Weights of a small transformer language model.
Size: 9 layers, width 704, 11 heads of 64, MLP 2816 GELU, vocabulary 20632.
Training: 1272M tokens, 9705 steps.
MLP neurons of a small language model. Each row is named by its layer, matrix (down: output weights) and neuron, and shows model dimensions 32-223. Each number is 128 + 24 x the weight over its row's rms, rounded and kept within 0 to 255. Numbers have three digits each.
A block is one neuron, or neurons of one layer that tend to fire together. After each block is what it responds to, as a language model described it from the Wikipedia text at the highest values.

L6.down2381:118139125149152148127150093149148097078128080142120136141153105107148135124121101155134137100145134138109049115109149066125154128113085135110086148087105122112130130144150156113117158085139122148106110185136096117127158170183092149151158115134194096124102135104103117115115120143134131159158127163157107137168122127122138109162143112122148126151163132117155143093149153100135123129184121128172130091105112104148099163138117120060118139146101138134132104138128088113101173165144103150117124140123094126120128145160127157105154147119137143144139086132113157140152140085076115165
Abstract relational nouns

L6.down1745:155074097132158108149114134102145114115125127136112143144078119122117150130103159111148166139172164107133106096133133118104117117170138115094170144112145122111145131149100139111134142118092150143150098134146096124127118182115139168162162119133101121109121118138138102119117140099110155147158134152089075147177174088155124090116130138131101129135157143137123155220128109104140133103148121115160116121139094151117126075207158124136140150150115162148153187137142108119121075143111147165142118127148111113113099148178162147067146116063116151152121076101143141107127103108143143097
Clause boundary after noun phrases

L3.down428:136107098137123143138117135118158057064119125105108104145095134164086114127110119136148112123132162102140131121115143121136131138128119122102119168125131125141170117138119143149120142144094061093146146103141171102132107140162130132101140153112180142122131103135126117118135150209131144158177144147129114107145157107109089142139145144127149105147168108085153147131162155122141152105113136117115165170124103113144105107129105109122132119127155147117127148152131130151148133131155132151141093123118143131109180145118144121096122121154070136120140087163145098118109151140128118168
L3.down676:159071096123170142154127168105122116114123097160142088134135154173139114145107156141195099172151134154119103126150131112103132102172141080178155125150112132116116117126135157108110136141146139124145107124130135107114115095155137114125135123127118173129105100176148138135108109148101155137126150134108113128132127127128121132106108090148128141112104138113103115167168152120135113124118183087144163163104104088126145147096162127125143109124131141197134117118139099117149134077112119098124108078114150116114106090127113080128129125115148106133119105120133133085132145115134151147
L3.down1715:084145094147115138129100137112179132146113142116128124089098154157153139170135136126149113135168181057128098131133156096162119127157084138154161145141119154118127087106109160114126116157142120141116129118153178117101122087133115128107096129074148118154096129135159142120156137164134105130158172123158137103098124135149123121108121134116108148170136117101131159124158090131170103092109126107114122162154113125128119131106120100131113099139140105193128156147139143092107161085102079137144106109126124138123094122184149069132134155134130132140144079161113156114146120119108113163
L3.down1779:151181138144098132107157124113153122084121128168111098113165133159147104140148094124101106074119132137140122140169100133156146104121147147143135152114124103145121113134161182125123136131093142119121158108124078139127118135147123145138132111127135127128118102123125141152129141129076133147104130111168106140122132123144163112157104148143134144138141108086149077153153145155159158163154135148134159126129107099088131151133135121105137130126136089151125122127161126157129118114151156162124148133111107107125136137084088118100137168131134147084134104121147075106146116111168139151
L3.down1813:178089127132151108105126130147105186131099141136112175115116115147165151095154131123152163140128090129169170131138123118108129123131135120147148131135140153100101148174121116156157134118097129142156124102112148120099108135140133109087171180105134129091123096125130123186108125159123123135118135151081121134109173140127145108148106092140121072151119112108136112142102152147123154097142087143132118110150122093125138095113133133133135188117103127142129166118106171109127139104139085087138130166122138137124121081157088101158108069136144117123093160156153170134139140112146132122
L3.down2087:165099098168149141133132127126175135129134148164129158101112154125109080109170144147111110113123131152153133113144122155119143163096118143123133132109117109132160160134135088091114151106143103106136163132127115128125127120136150141094106136087115133092108140120119137102178101145117140069112141170141122094137127152128141137148159130099145130129061095101154114160123164117174181087134094170111117139139132119108095112116147115107154121120157136116119165076155118131157144115126179120151111117145116120084105139152177128123124114130113101160116128109162122159121046145132095089
L3.down2181:140179127103143102160099170113151177128123089153102101148098100088129117137148148119118149160107127108116146166113118125133105098123145105160170113168115140103145155121104121117099173148117133157112077131093156097134138156158109122138152153117159135151121120150077121116097130128102120152138122127155088112115078127127143125123142151090156119139116111142079134162146138124104143108139143121166149150128121127120151114112140145126140165163154132134098128122149118148164126101061105148097141159101123119144179117144150088117121193153139093126110122126118144096134119107127139076
L3.down2210:129111092126167145107099151112111073145177113152118115161104124117134131157133135141124119145105182127135088078123098135195080146133106110110145120129149145145148153126128127125125112096129181134131123159143135135149118134127158127145162136125109154147162148136140126141126144131118134150135120170105117096122098093129101106112144142143166064092142101150131133104156156170115050150144112119150118160116112147114122146119081162140128142123159105124132134115144102145146078152121125090188099156082102130149176128150149151123127158130160136146145116108175109126133112144142170138
Coordinating separators between items

L6.down224:135137143154127085138088123107119152133138167129138097152118167116162144106094124196152130130099157145167133092114150102135142138154132122138137166119112100121150096132107137112156163101140095128153130142129164123120134153116154127131126132128129129062111103169122104130132130163148115086117103113080138109120118122106145122135155126160152095145084147145128105118122121122164099147112161112129082118124109118138094123130092129154166137109143121143132132106106109098177137119132155117107109135124121120127166104117119102120118147141172119121128145100126177161114153129116135104
Mid-name punctuation joins

L3.down575:102139208098122143139150141094105103143155075100135104146101100114154114186101057130147117107158170158130123089147093124121104146146160127119132146165118117141122116141147088163082128133102110113111145112112163122133079149136113091104140158103158153110116141088163118146201174127143132096112133097118145123145146141104132115132143148120122175150140146140098119081110150101191117132113132141126117163135132107130112134157125098135111102122112121102100144089117163125152103164143092147108130133177111168110143133107095126116129118146124143136127134099116137093129147138161151114
L3.down1370:164119151179113093130156096121159116129131124170124144157120106109140102160156151134111120112121095103133145159111143130118114151133132141080143147090139092178131118129131061082080152109145102125109127136121147120098140098091118089169136093133146130116138149140111133143104135149109116119144126159128089131112123118129150166103129134146129102084170138152070135156117127122100129141115118166149135126164099113124117136147128160161150086149119129160151097119113173173089104136129100127149143134107144148142112137098126143096080115143112145147148136098098151137136155136125150109
L3.down1491:136143100110133144141147125135112110131186125159153141142154118137137157147146122161137116147165115117157126112147139163064121092118130063113127148107144090131151139183087134181133160144113154112146133119122134131110114133146124100108124126090104115108125154170132121118171131144123113117096165179159092086150159130120112150109126121128177127143109115107134061087118128100144149141137106106115121125122121137193095108115144147126130156122127124137114163160163144133137055166129137138112124123122152158137102131107105123196178088099163107112125136188132139155158135156142163145
L3.down1678:132127110111138159130110146150155080119104173156141151125078139132116122150103154113175127127105120103132101154121149144134114110107100154133138147163147101153106150136150124133121131105134101119139099119133161143118128140153091131132074130105095171136101173159134148129086133130101165115165135157111102102162130109120106136127155120136099147142124176093112116104130135129180121184156097101113143108093159147182112130138110096112112170140133123133130125133146176106157138136161164114149120110127098136135166126096174117107096147136126146140100156139100132160109148127198120144
L3.down1700:154082151179160111136098149135111099106117130128097114164156122110138103142129140141140103102113123150104151134172117141111101125124110089154116090105092136109078128116111128142137123117122151106160107188119096121131085112134141160117127123156121098136143177126147112116171152107095126106110162127070117114123143093150086114144091132163095104131142132139116118163141144132170121149121158122115158158132160112099126125159139150130158122124118090150145121115154180173128125094119179093170149119110151156124143159118157086136103182082143129173094122146121145092117117143154087121
L3.down2100:155143098136087133136124130118139132106103135122144116152126104151124148162118103128127142129125146177156124165167160134159139117149110080119085145143159140179166085117114091142118111095115105162114104127155178134116079081116139124139128154168123114114113149121077086115082143103124127136145130104115081105172146122150116133139110134147102105126167143177146160133115129099144180104133143139134121137135123098108146150105098143152117137151121125156122136145111087121095109123106148138131127179169150118154129106126121123095103098080128129108088122123140134133114130127115133106
L3.down2200:155155126122098133105171151119155138127134092137144118098111108127145117127123147169149115119117081151137146120153124151072127144162139137119126148132077128133081082143116083153125134129136152133125135155115115133080131159184094165123165123097109145154153116144118199130148178140163123132153136146099131076139144107107133133132097129167147168136157172155156117175105110101122107070141140104163124150129113152130131149127157119136112111154100129112083117106125134169127157161115065165093131138140110126131118112111108090099130148097097080159119111161128086143142137113106133155
L3.down2335:122097127127138111147141157117129122124121124213148112090107138136097141147115133111129100158139106094107088091146087159155172116098100172179088123114100148104141134114119124145132155125107097080127136101121127117158149154111123119122096086120153113109069123094195151073127092106095123115137104185114148135147142109107149119154132122149144141100141087152141098184159176128095123161114104148151127136105169156134119094133146120118125134095122126100085109124147119119138091126089139120111103084147101124113156115148138166204111129073139112148134159075143115112102116156121112154
Pair-joining connectors

L2.down418:140136101121127117141159142169118115121135160129131189165096162129157133100076131148134129118169146108113078100127140105122119109113127114134095128115125117115131121129128104120130103053128158175112131149105151127117121169106134132158163119125107171135130137134124090124137141168133103164076117148124078106103202166151122122082096140148118110147137158107144157169155088144129091113072123140164121176096121141123123166122090116094148114132064098073144108138120100141106162122134092124112102106101145142119142137165141127135104103155157082106101109120114112163155122147113139132
L2.down825:105081146150120126146109178108165118095115114152089155140130087157159153164125156152115178132102164091142121115112125092159115131129148105135147102138152106137180143153139127126166126169104147117144142156106132163140125160161115100106188124129161131106094109132132143143123140132113096164123154131113115082160138160115148169149106120092111090146119101113159111109097092111134104185117128134066146081174154135138116119123120144124116130146142074119100117129123116101144097097115117123099150100114140158099157136128151133111162128157139121094116115127109121119129152158104097115
L2.down845:116108087129137142112129126188111113141109178093105119141134160145122158125139143094103154117117127126155108092131152109094087154175126131156100119108170137111138102104130151135156120134160145164125155180135098120148092166108112123114141130150130147131123139128144161099087139108145121112090090159168163125121104119169097188121129121130107120142122085136121143127128113140136119119124125150141120136096090091125145181111086101106118159145155120079126108104131096144138117135147118156120098170109103150129155156146149126100132142093099128134119105136105151131151087094149088163
L2.down1240:133098079117153110131128111188134147114169131152108093140165121179094143148073112175136166161136139136164152130142171117120125111121120089116096154130129118135108112145089153129110076141139132153108122103107100105116086082136082139131116128133141132121147139123087132177135140160106140148133131081158090123134137124150106133133117159126150094153094140092114140127150102135145112137123162108093174137154085151145124103131117156134119133150140119148148087141118149148110076142136075175137135138162173170148174174143082131101146112125133091112093095141133129114174132108152145131
L2.down1524:118125119115095131120112123148132091105101127170119107131146116077113138112145145130163083116132107123145132131093122155142167105067112137122134138118168119138141125113169160134133173159137089130167159107151132098146142133152116154166145116097119119105156171121130167167106068127146139122115221149146125117127089174111130133116119145136143150115089127138107128115142102139137173147146100125125161129133168111098125085134129146099132106088163141122094152110145133118100110100122111072136139126127130133122165109127131118117175106116134117114123130120166119114113134107125164133
L2.down1908:141127145130133115083106086107135118147139109099130115143118146116134150135141154098088141142099158149142114160096156159099092085134112146144123145129157125132080111109121128137101154156135120106096148121135101089098113158155141129162136110127100103140120138139063130124093119146089154157142140123126155167134107130155099128068075173126140089132115158128089195111135145131141120085121120109135135132134082113118154110090160129171153165106157134121117149133081108109109141100104143134124144162128119147160140137113133135142162112078103120103126115136174156158138118116160172124
L2.down2433:158184138112169145117102150112091123155132125149124121184149140118102087138160154128133112061159127163141105128121130163105129146155103133132093116128117121137120152110142134151101096129109113115099128103082155130096134114146101120144136128140067118112103183129095123133116112125158141110128135171098108151113130071135148167148123147128107107136109148143140121107123123108115156119132143095183141149120181124110221102153146111125150136175120083146131109163148150121135119117148137128126129132118095116111137118118127093099133078072108125142124140113144131100112108144135118091
L2.down2794:101137089145125111095102096141158123129125099105116090170119172105112193093105102058154113123115152100122081161135138133147127085187156138140097128152117145133111125112111144098104149181119139146136113116144096116127121108140158137107106134097143139100100118138096105141090115146105149129142120163124135178115159106100094104159172136139166110116101111125140105110115109120106134103127113120117159130094157154123141088098118127153145135152111114144125160102122090144128142126114165132098083100155137077138120114163094131127119145114133079135113081110155161138117108101121111136
Coordinators and column separators

L6.down874:133106151116124142105119137119128116125124151086139150150108131127139150123102150116150108138113118077118157127110114109130117139112144173089127116162101105163123125163158145161107146167123146165168169156120125183090102158122083137120134139121101107122133096115105132143136170105133111154119087140151114112114141080086135098109118149160125135158120123128122104098106081117125157135129154127081163102176131116098143120087147114108153129154098121154132155137130134113083151089086125129119130109097115112141150127115154112147124138125100124123146144136127084091169143135142092120
Main verb (stem)

L2.down729:129129105136091101155122123149134151106156144082091123155119130126127112090118136143152089163148123121126145106128141138128143130108114120176102141139136109144114112143103139105139150136147119139122106157101139140151094104111112118114112114141095088113084140165147119136128112139133134123124169131142127098137103122131139135153124125123130131078130120133094116139121085148136136133117118111179093140127114116106097092142152090135090156118107122139083144129138112159134160126103134153116130160141125128110122148165115169190119098118102138116101096115144096112122143145119173143
L2.down758:086138154136072135104152099145158133146128124087087149118120160123105128135141120108136086154105126133123145137124100119094145145139104124124087159119111137110181150115154117099136164092124130146139148139098119132100100120084133169129102140105122114170114110137124146172105142139123116111126131140166110142148123191120138082104164137130142114110145131128177155139143145159088143082146151071113132091125146129147117103106106140112100152100091128124171104104095160164119104109108142097147125175135154146144101113119097121129123077131160104137107116085110142115141125134138132111
L2.down1436:100131154123109089131147090125134131123109194155101134117143145133145106130155170144164078136075100131093129140127124145142160156175126107099128122157140105112134110134153129114062121146165124113137120124131139136111101143157135129134113122133114120123135113074121145158112163136146137120097160167124156126161108103170165139088112094087168128136106158139113125161115140128162134108074127098111143135153118096100118127120176091109141126127098130106144129118129130103144109148143121167111108135149132103135111101124113149148139056111114128170153123168159133136114142138133085134
L2.down1910:093135121113165142115135127116123115158143131109106100171093144104114110141121118170153134155130128118119168124111167137133134138116148119156119100146124143087116092119130147076119081191135141167139180151100131157157171092116119132099118094123138095122154138153134119150121126139107120121145109134153137144139103101126095110130140151114125076133157159136128096170147126156090110103113116152154126151075086128139168153090161176106111105130132207138105129162091102122073137119148144129112139144104127155131144138140101156095136112084104121140128136100138131103161124165128142135
L2.down2103:133110145114098137118153088167135133104124145110117113164103146159145083170149126137135151122122095145101152146135141148102115168127138124147104101118124129114145099107093105138116144120080121104119113117143137102129138154115182119141090141112127093140104113150154184140078114152151145115133139080155105124159167094138177121092071110175139088110140170141115152140118108125144144089203098131137122131156125111120160147108091113085171169128111170126120134111098127155130102106124126149122138127144123149153179088137129096125132154131126135167115105154162100177120136111129124086
L2.down2142:158111141129117116126137115109163164147142127158101104143086122109075149170098156149145110124105161132137108107160136137137132164103099107130135134132070179141157097059108151133106118121110099124128117149177117160157139083104131132120142105172139131095143119119131098145130138135125090121201139115152098094103112118138115179100102161127133095125122121155120135137117136151134163123123147131086108139132135131123127126136111175122132147137138106119139093110120123141209141183139127125156115143138118163156127125142147120067156122137120150132131105146120135107151159154155143162
L2.down2434:089128123113131170099138133197118115103089125093098093128106174118100175132122133129150142148102127110158129128100142128139138157154117096132163123141132124128173115159097151133102109149141121137096139128089070121139119114153150139163144113131149111156127087114109114111131112122104104119119143142088108103111112182136124131123132141095149136141172106125125097134084092148118103111122124133144123175135114132129149154139127124135103141126089130127142102123104106151123111109129128150126116125113159169124129120103099084157119120127127063139116145143136092125104109132160163115
L2.down2710:167159088116154153139114113069140130131116133143129133132153072119159101107146117173115159147122119129132182088143115086136162135138101081171114217147171146133141152130103132121126106146127184169126145093093122134119105134167175137118128096146134153113132112134134110131154117160128109079149152123130113125105143132155154135068133115100138094119135113125122137150107097176149211158152146088165118149101118123089117186120148107117153141105121123115146153144137103114102117113136106188106104125121144157153111120117112158118115124123113144163126136146111138172163150132132098106
Coordinating conjunctions in lists

L3.down8:161115147190135112140126143148131157087126110168163118108118121101130099133104119142165128172154131098109133082148116104124113132141133152154118107172142142150137112132157136139131120101128082119152144132139173150139141139113120112111132112144172160134127111161122158101142171117109148162121142082124126152143157125108159168087115134149167109140157130143164132095135141122142126107140136111102136150108136178152158135120131099111109234101096133109091117103148141109114148104083130158116139114108155116090096133119135135125142148148151105144110148100145114105106149165106091088
L3.down108:123148145179108129094188136114145105084149097131144097104095170124121122133136121164121126112106090141158124056121135081146130128110104133162071110159191089115109152138115121169158107132134165107139117113140136138127145117157111088137128134114128117128157113131141073105127162147131123188129132168161104129136140130145128131122137133143115108086155137139098131123184166157122142089147137099108126149075116141133114114120120154112127149106110124137105173070147108100165113103095129133176148117111175130097157086076113132158119121064088099110156118106137154128102134101149128127
L3.down800:118095116107140118120127144131104169103146122124159133086122127142148125139130112133135107152156130106113108119120147098145133132111143131097120140138150107101086155175124137072103137147113116121168114122103162129113119129101156127158120126167116100125138113162131115114128141083117144121118127151133110099131118106089136151135103123138109150128120141112095101174119118144123170164119104125126146079132091150134113107103153097096098158115081139102114144127154141108155139108116136142144115136127121194071124153105114126135108135151137124144142150113142101130126162124108113161
L3.down811:156139114142141125099129139166092096090157139154136133148093122091144121189074101105179096126151118136126103126055105102143094084118121129110129123127116123130124115117120164088120131117081135104121181129123162151155131155099126110146113140194106117145145132099108150118138134135092121131094128124155137074161148087136127104140124133185152116151107126115126153136121124159138109131129080135115165141131141112108123120107168136135117125156138148144146135116155148103132137123126145161117108106118105142097170111114114086065136139164152119107144132116116131132139119108141113164
L3.down978:124151115163151103140095135146140125150207084133177123166101106099131120152144151145100128160083120117143113117130097104166105132114125130146141149132130177139109141139134134112118115121153142127115104105142115113116157134143106129092112132154169113106141089112116142089123109169138175153120162100130115105141139093169149114129142123122138167139112086108098138168175144113146119160123070110086135127103139154101094153132101123114108188154110182130174114118128118114094165111126114098108145140145093136085108134130100095124130146174103135125149120155112115119112134118148151145
L3.down1216:113086144110157110157139122158155126160146097131111148109102128147183108110142124138097155093100119125138102120151107128135093115148130168068106125108146099156127127113139139163144152120120134125135157160095154131124119141151127098116116150116155110157145123151141143118159146145129091126138116164126166111142155142146106112101077131144128103127150105108118141146170134126116122117204089148142137144119115136144127150103150138124096188114124159113135132099169170122162131102114158107157110134114111122148137125102097134150128095145125144144142108120143129151127097142138128129
L3.down1584:142110121124106078104140178091138166144112134127159088129083102121153141126124156152096130127119091138113126100123139110062095147104115106133122136142166124096096118156132123109149164147158135133142176130097155072108167156125129100103163124120144142100154097144171151117133104106149151151134144064098084141111113137148139175105177129122166091152132125078104143121155141090114170088156134121145089144118102110133114143111121093133104132100154158125137110095130167127117128118108122113127079139112128135125075155144087131160124100111130121185144124105139142125111129078086127111
L3.down2423:130104114115150120144126133149121147119085135082128155083110124118147113093104114125111129137103124107116135109124145131114116123115151130129111114138147126128139137173094143145131095085167142148121155116172153146140131157134189121109118136146119123089122112112160146099117176149098103167143118124121119109154098112136141149142109120153137112165138123117126148139174187144129120142120155115106117128132164104161107147143128131125151153153181139146096146093123121098195105122141147086127103138157086144162080155098129099157111119127109124150138154144133148104150140073123132172
Abstract noun endings

L2.down83:086126124117101147181112110162097111100120141133145114147144135148131159116100137101121100148152135148115094151095140144104143090136185132123108159129123116113135136148134128068140137085169183126129109146084153133147175116136149079094133135115127100153135134170104106133114124127118099080145168116086136127159161107111115156115134139100153100062137091126095156134126134135103134105117138108133112160126125108128153103075090127160116118110149161152120123150095129120173172147129121156131101119158141153126089152157135107095135136124146097103149103158151127100105121145107153131
L2.down260:090152137123120147161123086128158112144159159138153134163158090116124124111157130158170155101108130132142095125141096100143133098148135174098107122141130109103084081113102126114139117127109106117100142116172151157099171148097140109167126042100136102096144164138115137130123096124191139114116137144097135132130121125084131115148130145151070127127113157142131124120087090124122122117128083112125147136124128099160142132124088131125200117122146097120119183141178144148156157099144124098172159113100151153086135141094145111158110132154176141179139153092129121109113162112156147140
L2.down1862:135085123112118110106142168134115109132108113097120127134118170121161141116111100112097124106132089131119147121158141121125149099117135124120103093164114104119113076156149131123118130116179120126099129138120144114153120082112089088161166144097175138120127161156118125168071143137119097135148122116120124131137141129139104140122176117178116129153097116096163093172145108108099133136125124113127107110139080192106149109162093117104113093100074137124135113147133142145122134104105126144115077137123127132149134093105144137129144120140080124111132118119148133102105153118101136119
L2.down1936:135117136108066185120166118164144099139183132061127190158163134145111158085082133094112136122110147192148182090146092139147136121159123130134141119146113104109155122161110159135160116137129149114113160115146140150137095112098145135143165099150148137138133126137124095154119145139131145142093107178125073143154144100130114176120152075103145100159085069132118141129109101128081133178157107126131104129078083105086121151147067119116102133183140112084128170161114179103115136117160114138144097115127100125106157116122118108165152137141139087171156115099134123113130149095136145155
L2.down2106:086141074145145112107082151124113140130131133137148167120125141121125131140169143137090109098154146120126094112124105144143130104099094107104126162097152114134120136155096104122111113138152139168099141105103132108126131099103153115095175120090129124138147154128134114149139162141191114144118128189120144124094129150113088156137115122112167165129115119165109107143153138110128028108113087099108117150172112124128106139126138113130113148078131112156128115122130164189131154123105112160162178148127140103099108114062113145148100133105133135085164153127158126123106127114102140143
L2.down2353:135148133108125123135108135114142127139133170137132102120113134113151140136170140136196115154120138156148151095098087147121129148141107145155171114107093178141137158137148155099117136128128147105140142129121129136082136160116115124129138125127165117117122128144132108072166152147178135139115102118137099110122121120090152106087114142152081137146141121126154159153150176120143127094077136152120114100127122112115109108103146121171132103106131189089116141160155119090131173116133087125160152115131099155130155129164170069131148117151095150134123129127126185164137152190147105169
L2.down2399:091142106086111133164154143159139131103139149136102136144136132152136143104104125126138156134127147134133061127094130119130093157118113143124116124150108125108109113133160161124144152143110144152122114125131132107129157102128129122119178116104112131107130118168165132116135123154126114135080134161111116169126157171102136109115134166149172103156138125150164148109097118152131091145114095129067167102158075116156125144144129137183119102103167151103127153104119164133062121128095145120096111142164154122145130145090112154148149172153128096098128137113112124121121144155074144110
L2.down2748:125157118098112163152081106089105062102159163151142128099111148112130128158127126118094106153101128129151131112151139120151138123139164123120149142087145124124147073160143182125146143113134109147142114131139170142131119157130113091132140165138116123110162129129185135159135130121133098128102145197136158142149161142064097080107146128134139088139143116155158086139140140102111113102113113142100090111114116128082113172158133132142132109111132137157164134180126149115097140131108134107102090117109135115084099089125115133117128127142127172093145129108107112108160124126120147132
Verb end before object

L2.down45:133136120156116104170123113138096077188118135079116140143120144097158159093118122139128121102129142131149158101101088138077121140096118143093109144109140106155112126115112152111113118123123133140136174096119106101153159166138125098131142141106144145115078120099138132145137112162124065143160121145135132151142109149167120110131165127152149099109093106138071143163145147114097097109144122183059142172108164116125098134139119118173110123131125175116107155136142133152140072093151140142145125100148152098105126069103109147127092110172130112159157089109144124122156126125116162164
L2.down141:151153099114094114141117149102142081134109134113124119158139129126116152120142168131104121106040121128138120133101100149138159180171122141150125129152135109108145144128126111116113159136143143123131141100115121126144152109073141123107125123106096138124125120154136169124092193082132080130145138138117141115115153114152142134134114149120143143131165150108142145125141142123150116096146065144145139141126167127154122124098109107149107117096113080094109152126135096140114121134144127122145089135137128142072151115132119125146058164085105116117142107095140139144172137094168176140
L2.down308:184115152122100161113113121131116140129131121131128091139137154136111128122137122113118113111198123095128163100077150117077099108114163137105143104103130128141105132089082175159158109140098166130149108099145107124123117129115139136121123140097127131129082135138151075123116105092172089125146096087136107083154091173155130117146085122087137102170131171099126080112132157136114125140153135150088092106107127161161118126123102151134158178149119126128093118152168121072128103138119117184107122082102121119136118141088121108115150081096100141159142090108111145165122091130112148136
L2.down385:133144122154157161168130154154129129144145112132131121135104129131163139106096132140123113103144110139166125136140116133129092128079108137108155143092127114118117142176063125139153124111137146115107078144112135122118148160106171124132121135153161119166139102134136128122146128136143093172087117093173127108095158116159167111160182142156105113118129109133142119169122140132148119142153111141133131134151128149105089121140111104115103108150111113096181126107127143148139147105130098111105137121110117120100113101066062136079111132152116133141151137075115080152107116071134120126
L2.down691:117139103156135129106135129193137117178151074137094167120121112123121106108131133136143102107147093125091127097165090130133116145157106156117109090164162147152098112171118115079105122139125161141113123140105140154134137127160132096105149094110138105148119094107137152163114075138103126107087103152120149121167138123143129129114147120152163096089107034146130163188118079122129090136150091111087104099119132147140124104110094124086129116135107136090118112134094146134161099082118117134145102138096070139115106124127119117114137136177107110154189113125156111158108137092171140139
L2.down1178:129143097108158088172123082161105144140176149063145121133097148121128121115142123161142130091129151161148110103147147121121107143146110121105106131117137132137117142138144101143088164103095120174094102155132129117110115162094133157132135102137146121119109154140122150089103121151147113158138128150182113108113126096145098113150161142128126112104114117103140186129130132094142116108151077116091122076144101132094142122130128124097083140144131090079123114116130141124120141143141146125141125098108071143101142149114160098089105127124125140149129148121144138111121129148115107122
L2.down1547:174122117086158050152134114132097127126120109134165089135127126126171153092122110176147135103154147131111109106135135159118119130124144123081169149130152119079097103104138136127144091137144113095136144131091121102106133133138150109134145091133151083117143111136132081144113150115151107126103130126133080120147121120168087146101094200115114128127172094089087128114127169169137107138117150108141137127112123126122171126093175172135124137132150113137157174136066174131175174130109164127131143169121130164132091118099115106101125117089099108120092106094139142149089166126138110169
L2.down2470:110108131140144139163127072111144163112142136154112105087061111124095140147144159123099126148110106183102119038147087103166114102140117175107117135094138145128120152144126115118145166147176135152141101057113127171113114149131119162130097154115080190156186116149144138089115125139125119152134134125133073155127129118112112132155143178096172140124138150148113182147168166125098144141110128118113157130093149113095097117155097136139132128126126148094080129120096148094102143083155118102175164113113147121122102148104139106137129177105112121125129119106115137160117134130114116159
Abstract noun endings